{
  "d_model": 192,
  "head_dim": 64,
  "qk_norm": true,
  "attn_scale": 0.125,
  "init_std_qkv": 0.039,
  "beta1": 0.9,
  "lr_head": 0.0185
}
MLP neurons of a small language model. Each row is named by its layer, matrix (gate and up: input weights) and neuron, and shows model dimensions 0-191. Each number is 128 + 32 x the weight over its row's rms, rounded and kept within 0 to 255. Numbers have three digits each. A neuron's up and down rows have the sign that makes its largest values positive.
After each neuron's rows, "fires on" lists the tokens most often at its 100 highest values on Wikipedia text that the model never trained on; "fires in" lists the words (lower case) most often at its 100 highest values on Wikipedia text that the model never trained on.

L6.gate172:124128091163161063157173106108132115131158146156151118155118073130137074133135152102097099147127107125168206097059061130122145099122131136092108096118158129163093134127148115173092143105139166098140108140166089082111188093138158121086192152216120165204091143152137136191144097094160141136171130136089132189105138092087161080165093145147157184142139133092104186100127139148158089145114122136149114147118080138113127189067083148150094059187102108165142140140112085109170152158135080117094125080057109095106137140136158188114135100174146119179150105106136135125094163103104173095
L6.up172:145143133117127116163097116094131094132118111109173176126077117097149192070061108138126146127091118133199158112147047088107129057113193220185169121188078091124137078124161106102153156093121099059112107127099104093116143092109108112062140109134172105121069142104106130142188158137152095086130120168128102144127090136133111121165099110139116115149115185121123127111134177091063046092141150132083201093137156073139114123122071145182147133134154114122097090099136107158137104164147072100147117146117121149157144071066111120121115115159092150178102129120146136118129167141144145185
fires on: " and", " the", " to"
fires in: "and", "the", "to"

L11.gate474:117101104088124103100140084069176156166219085170088192123110088104110142122107116155119127142107119089098135119135140173109088070121149074156091070118118089162124104088114128140128134054155126177101126123139102177151141122093132140099160090168125175094081101132109150113120127102157094194130107116160161127148157138090120089062146109072093186202126101108147110148123115117174079120120168142068051074117108181122107100129097125111104122162126151180109165057088176200142108133120071131125138179148068115165153094137173118147144102146191155112135111151116144127158128128167143146
L11.up474:168105132119097081094074130125125107140090152147125151153194074145184128146164113161112090134145084109146149216106106116153120152207173100072111114096121145109161165123123094136074155113104139097112111145107103130102123102138120106107159110089148171117167134127152138183158121152117120133135155100168115102020116105124163082165153121171106138126134142056061161182122153135152121146201189087102157123144130069125151145115135146069121106158135129155120167096131124131153165137143104070197149156115116073126129118106151207215108128130114150209085143167117125184091143100133159112
fires on: " and"
fires in: "and"

L8.gate104:174108118173141141100110133137136111132089178167108102131118114155164175163059107142165125129144113121126046126086104063105125119087155169101168056079100119122091111118064104193116121127158054106111120100173151089172134137135154098110093145110070104149095111160112109147119131093156088105093104131148116102123147159101115079128109160046066134174124112122095155110150150093100114113155091068096073117166067197127139097099103114106100159135079127130102177180161156210156147146145151097081088106079093129142137101113114116130119137151091105147145141141174173126157100097100057181
L8.up104:178106091140157138086097114076144116089188082157133139128163084056107061114121132143153096115192126088077151146102137093152122077066195147097109112152171045157192176148146134124099110069111166159089140156114156169116154147141148115183151110111113137127101126119116126139154083092171124202120182105173145142128117090135166141070124169143150120117166145089119101125129136114128146188136165153076117097105148110168063169130137127095135126200087150096110104129138149074155077143143160134196146101119183083169138067162099160116131172092176134160092127118112108125128080133112108124
fires on: " with", " has", " With", " on", " have", " for"
fires in: "with", "has", "on", "without", "have", "for"

L6.gate349:083126115133109114153135149169117173134162101150129128129094094091162114073139114173148120116140154144125119162084125128107175155162166087100199107113140157133125135067067085193082079149058183123122135152178117140100111095119122112098058098202186176134121176164139147173149096100098084170125120136148190142178148152141199092138145111090113188157157096112074146128087151096097085106056154110141123152114121176056199128140123152130077128124150157155154167149098165123106138101174118168082066122073086128124100146110120156136113143171122151136131160147103125113115081150127162083
L6.up349:178099141110203129084050078102150140145148134096122177097183105154119109156130141120182099149086122108140106124106113137093103123119096112102184134199156089128139057158135118147063145140157138115142127071105081044111163081147166147162133124120087146113090129108137137106175163117129114161121056127091105135048087186118098132148123138111096090127134205125122095145096151164179162152122062079130105102080108145141078189114109153091166117142143207094104134122138121074154133153122148103132134185107113098130172113111128122133137172140155139181132099107071194140097185136125133145
fires on: " and", " or"
fires in: "and", "or"

L4.gate34:156091123134085073097137148187158158166094128125074159132118165138124095169155128137118161111138124119154074084128094136142122120105111083094131164134138123235076145129165098120123154070150166131105212174149105107150121064145167118154167173123145155054153095176120137143038140129201077128079209086128143120137109124079145105172171151134113146154103147140176130087098158174125128142112150146068134149131137187140137118121055078095104112131112118127080140089109069090184087118100092134112103134094110143130119141128137149092149133136122178155071129052085137113120140139139126128
L4.up34:101110099094086115075156080186135145141151166118107130132128110128157133179127106122167131167118128141055154127047171151116137122187145137107129147098190072167094114071106167114115100151128169082141065112115120101110071077172143090134121077090101150120083092143159127071123226159141147144231107120118122136153147124100099152104121072167132108137170128105082117116145176158142139094169070103098154184104123151180175128147145151160102122143147169146126126107140072110151166132112161183084119110127130093113165048095143120121103073159169127167147127105083112080128113116144157104
fires on: " and", " of", " as", "ri", " in", " its"
fires in: "and", "of", "as", "by", "in", "its"

L2.gate451:132170100095081143157161119129177147198150142147185201116164112156169193114089135157118119081113164078135196146115080124102111081112158045115163157180166098109141129102115115098188062169165136133152129127154073097112153100116169096125154147169130124096164141075048093141142097106153090159131116162086139152090098167082159099126162091150130127167147112146105149160119134166131104071106122076095108124112093157130109124131121138095169161171110144130110151110142122115172137111164088157097112156097086043143094050152170143129137093133171133155147145048156134147117147129073145126
L2.up451:112109127111151057126145121081121130103168080126144162139175052144160115108068099171149135121146096122157103147118156115126120059136156166071146115094097136101111121181140107122154107110164145149137111096117136159146163137144159134194172107172111153157134047131118133115158121137189098131133113129103140191140150126112119055132118099180095173121142145096131120105156151193094110119046135161082170114153053135132131123074109125085181078027082099124119137172129122161171095113182112052144160129126173137175124145148145170144171143173155102172145129132140093078150109121064152099
fires on: " and"
fires in: "and"

L9.gate428:160133136146152067072138106147163105150135114156123126109128135104098135121099050095189152129144083080100108110105113173130129187132158099063123169197135093143096103136138086074120125116152122101122090108235114093138115104171143078164177095140127178077136153134133103081113115105093128119134085140165161170166138132133177129068162128151114146126119112176130139119140192052092186138164105099148145125083135173093069144096130135127061116105068060144137176083092114110155142121148155077123132089101142105078127125153176126132151155149169147109046134122129106069111141134119103078
L9.up428:090137160084116130098108084144136168075171075129142129111091187194108116126121144100070088127196130171152109087176078130125110140096142095152112134097180115087160186149132188083174164098129073182140124112134158135143156129141102134135078142137158076112160083043133181147074142113137147121131143102086150082110179178109134152142110136147095129158122103110118116173139137100148093068155122131189141114119180087125125182144168178113107135068165120092182105185146070154160082156153070138055109077054140139155160113093137108136122136095161118126124112137091129098134142127158125157
fires on: " found", " used", " made", " been", " m"
fires in: "found", "used", "made", "been", "species"

L8.gate421:133128145109057105154100096160140201128153127135122116088066196146097088136117043077198115158107108147161163148094129156115103147125143121127121084128105097104101150155066120113110126159145169060122145148143127118147139157100168111097095121151059092084128146103093112176159155141184125153128165127090144154123092173141204138126097101124151126152108074113125095118141136074139173153156148104172115140111037124130136164125092073152079115174182193168157138124107106093107161126168126085096134092068131115054132060105087135103115169145181136137069139109145083133146115138135087115
L8.up421:128165101077116165090084093080138145111118138076127159107131103155172158137137162125026090128176135120138125129094196065148116118115112103142128146148095118137123167115181171192114212166120192160107120138149107141148105178129108151153164079054110144108081164114113110093118150093127089095133142137130143151146082136132117116123197152123126128136075172106133121119127131125107120045129135113174063113147085119118176196084125149143066122112077127128099138118177106119134150126160102148097162099144089140118183097127090065179145188183154088162135147120195160151109107131144061111
fires on: " a", " made", " make", " no", " found", "ing"
fires in: "a", "made", "make", "no", "found"

L10.gate24:137128139147151136154149097115119183122153125060124120079111163141085073130126085093159072130128130119139106121101108149046122136082111157150117062113150110156090084129150033099129153142131146060098117154162115087145135092087164156077162167143105149159120102187169120184154095114120137109091093176140199089140097095134135153117132114128154114158173090164137168121134107137162130166089168162184095108142090131109116105144124172115085104138114127108118160056118165144123148142138022141158063136102138083164162157143153137167127097131122070145107119120207122061167141154143110062
L10.up24:169111097137090108143165155137106176087123138121152112171216139119107163163120113127135178145090120168102185068130161143090145078117159195080140131122141152186129078125194121117149124132146127098120162135141116106078169146130098128142126117171087139170067132167110069121167099110116125043155124137136212049143116136173112145182127170200138098120125130195173118190163146062163155116143194144168137096098106119119130118112121139170088134108135130105138135110096111118057153157119126091094136100119141174124103163110134103190149104179114099120138123093150118131067068127087148099
fires on: " United", " War", " war", " of", "s"
fires in: "united", "war", "of"

L6.gate435:137140130041123084113152118156105100143109140159164146150116089072198079161094139099138120048174131136155095110136138092085142139172181147088130107122120144196107165090134121105161178087167099174158147107125111135174194148155116118145158154161106102139167092172157128123132100103115158141140135139152133093074141116195132092114128138122133139110130135090180147163142158180188083082098133129106145111134092130161159143100135116134136107126095110195103156050146046160135138115135095120120095154104097094046158110096139139191138092125109113198118135045189160111153116061104133142
L6.up435:164098087153084130141105118126136067131150093153111107119123159113140090213138157105106165123061096101116162158150119153157135131128163121135099166063115127137128108136123185152108178121140142152115167166137158125099132103091084165071222109116151141099106099108101026092141156126127118174102109079155183111105121137143088148180130090126130111148110119133205115095143146185112141136140136191160133075158186141219121120120121100112136120132105170195166138102082088172128157166112115150090162166127109122114115125113182082113126093182186177132083142138144152140157066187092153129
fires on: " It", " in", " it", " of", " They"
fires in: "it", "in", "of", "they", "its", "by"

L9.gate32:137155120081139127089205106092119196144101111155089155116059116208117088170116135097145108143125145150162126107086152146094097107095160102131083133143126148129120091178074154089078088099108076133085110176176076144141177116147104087111125099124046121169094137131174131159137106149157137118165086086132156169217096122106095117088103121093129136121159175143157148061137143169159190195112105128125133127113081140083151116122140140069067111077107187191070117150085090148142121130130092152081107124138157145113095098112138162117124096107196109179117108093138119107118134144130095113
L9.up32:161102132082118157156118106073105148145135112170171122174155066100141148138113118184143136152155075143195146160165117134062119051132113109110137083174099168126082163141148139156114106087113125140145129123180131129114162083123124135184151126148137130139151097171142030106085106191098149095150137159137166111093143116118140145155205101130094142180158053094056192075096117092140106095104127105119117101176113107175174138108145123126134164178167124125163140085100182149120105128115137110127126092093040085144158082133107144138051115188147120142153114106108112173154124139068131145
fires on: " was", " and", " played", " including", " to", " began"
fires in: "was", "and", "played", "including", "to", "began"

L6.gate347:164088099130137120177158148151124091141142130163153111169049179090116090129146069083137103163081096148125115114109134131119144135095163147134141116149112113165086162110058114232102219071100122088123140106135121151148132173153125163070132143148100106163150193125162141141149089167171083143088087138119157164133065159074080141084129186113081144128189046117041181165131145111131110104121134166154105137108096164147147144106044130154118123119104130152089175109120120140158142101183193165133159132100141135139133150132118117123157163149117122160136129119165153102172148133118141180
L6.up347:168123154142116132072105131113120112157118135051166063128133165123163103109128145124156081121111173084116128139141105183068083123065076157105110124151134096093118106124144089150096143103078140137034105159145096143117161133111112125080109121082075108079090154121103119171146137127124126105085120133135061104093128172132110090140123130146120131094103107148173126134069071128133106166144181138105147125111095119137139090188150161115143126047117119164122152151127094080043101209090168088156109183122125190075141089158114136135079114107174103052142144168162078081147123164163088137
fires on: " of", " for", " in"
fires in: "of", "for", "in"

L4.gate120:126106168098101117161128072174138125135146109121138096101072135126069149200149145118138144129141123144193107111134124101081090114104138096092132071079129122154124102087125120160117158094100129154099113078137092106159137092086149148115127102159061123167142157196115062182108133141146109154168156112148090123131145161135144164172055205132090164108122096163098107123122151059129108146069105212118100106127070125124177092125125153118145151113061097172133148103119107087077181094181120069088112139086141043174100104159119122099103164151135113189120125134140111102137063126093093167
L4.up120:123098100179151153120074108132124147116130176120032075125072140147112093132140121124111195095136097144062115135141114153155176111137167163183139125103165086165145127136166182092163113078190161119111167116082113078090123141079134138115152086147142163135094146152100128127131126116196137171123116081130175140110153152175153107117092141209091090152137132118127133155130176145128159131112125146111133148150117090170153112108149085102127092081114103134191113094122137217076144159104088201103067130149177126089139118089191140153139068138134112109090137110153127140059081088065091116
fires on: " the", "h", "fri", "st", "vo"
fires in: "the"

L10.gate14:110154125104080104169111144140169123160147163153099110141108063125087086138140063118179106128154180101140096171178114127149091127110188120130119116087119160168083210113096096126163152142101119087087111137199090116161139129077091097153156172150130140089121151144142153155112145126148115161108147107140195140126075108089125093108086068137094169134165077141113091179158109079110184132143126090116110232108089162121114081133081127138140077106075103149109130133079190111138139103146133127103104171153162129179097107127170087119083090170118160118109166160102190113164113093061145100
L10.up14:067147068148189183100150184139092130096169137137149149148154141160162153133084106120139164108105141123095144093151146110144160171115202171104087058086155154156149119135133133165167170163174060123122126155103161127165122148106113048137150137104125118161064062113074158180115152077127140135084079101154171098118107144118115156130087163129075111126151119137147185139134110126106164142102184094105110135155133153151120095170132221146129151106124130190101076120137110134079091091052120162120134159151094182136086128167072113138163159158123100156112122063114159172134151117133113080
fires on: " in", " per", " the", " for"
fires in: "in", "the", "per", "for"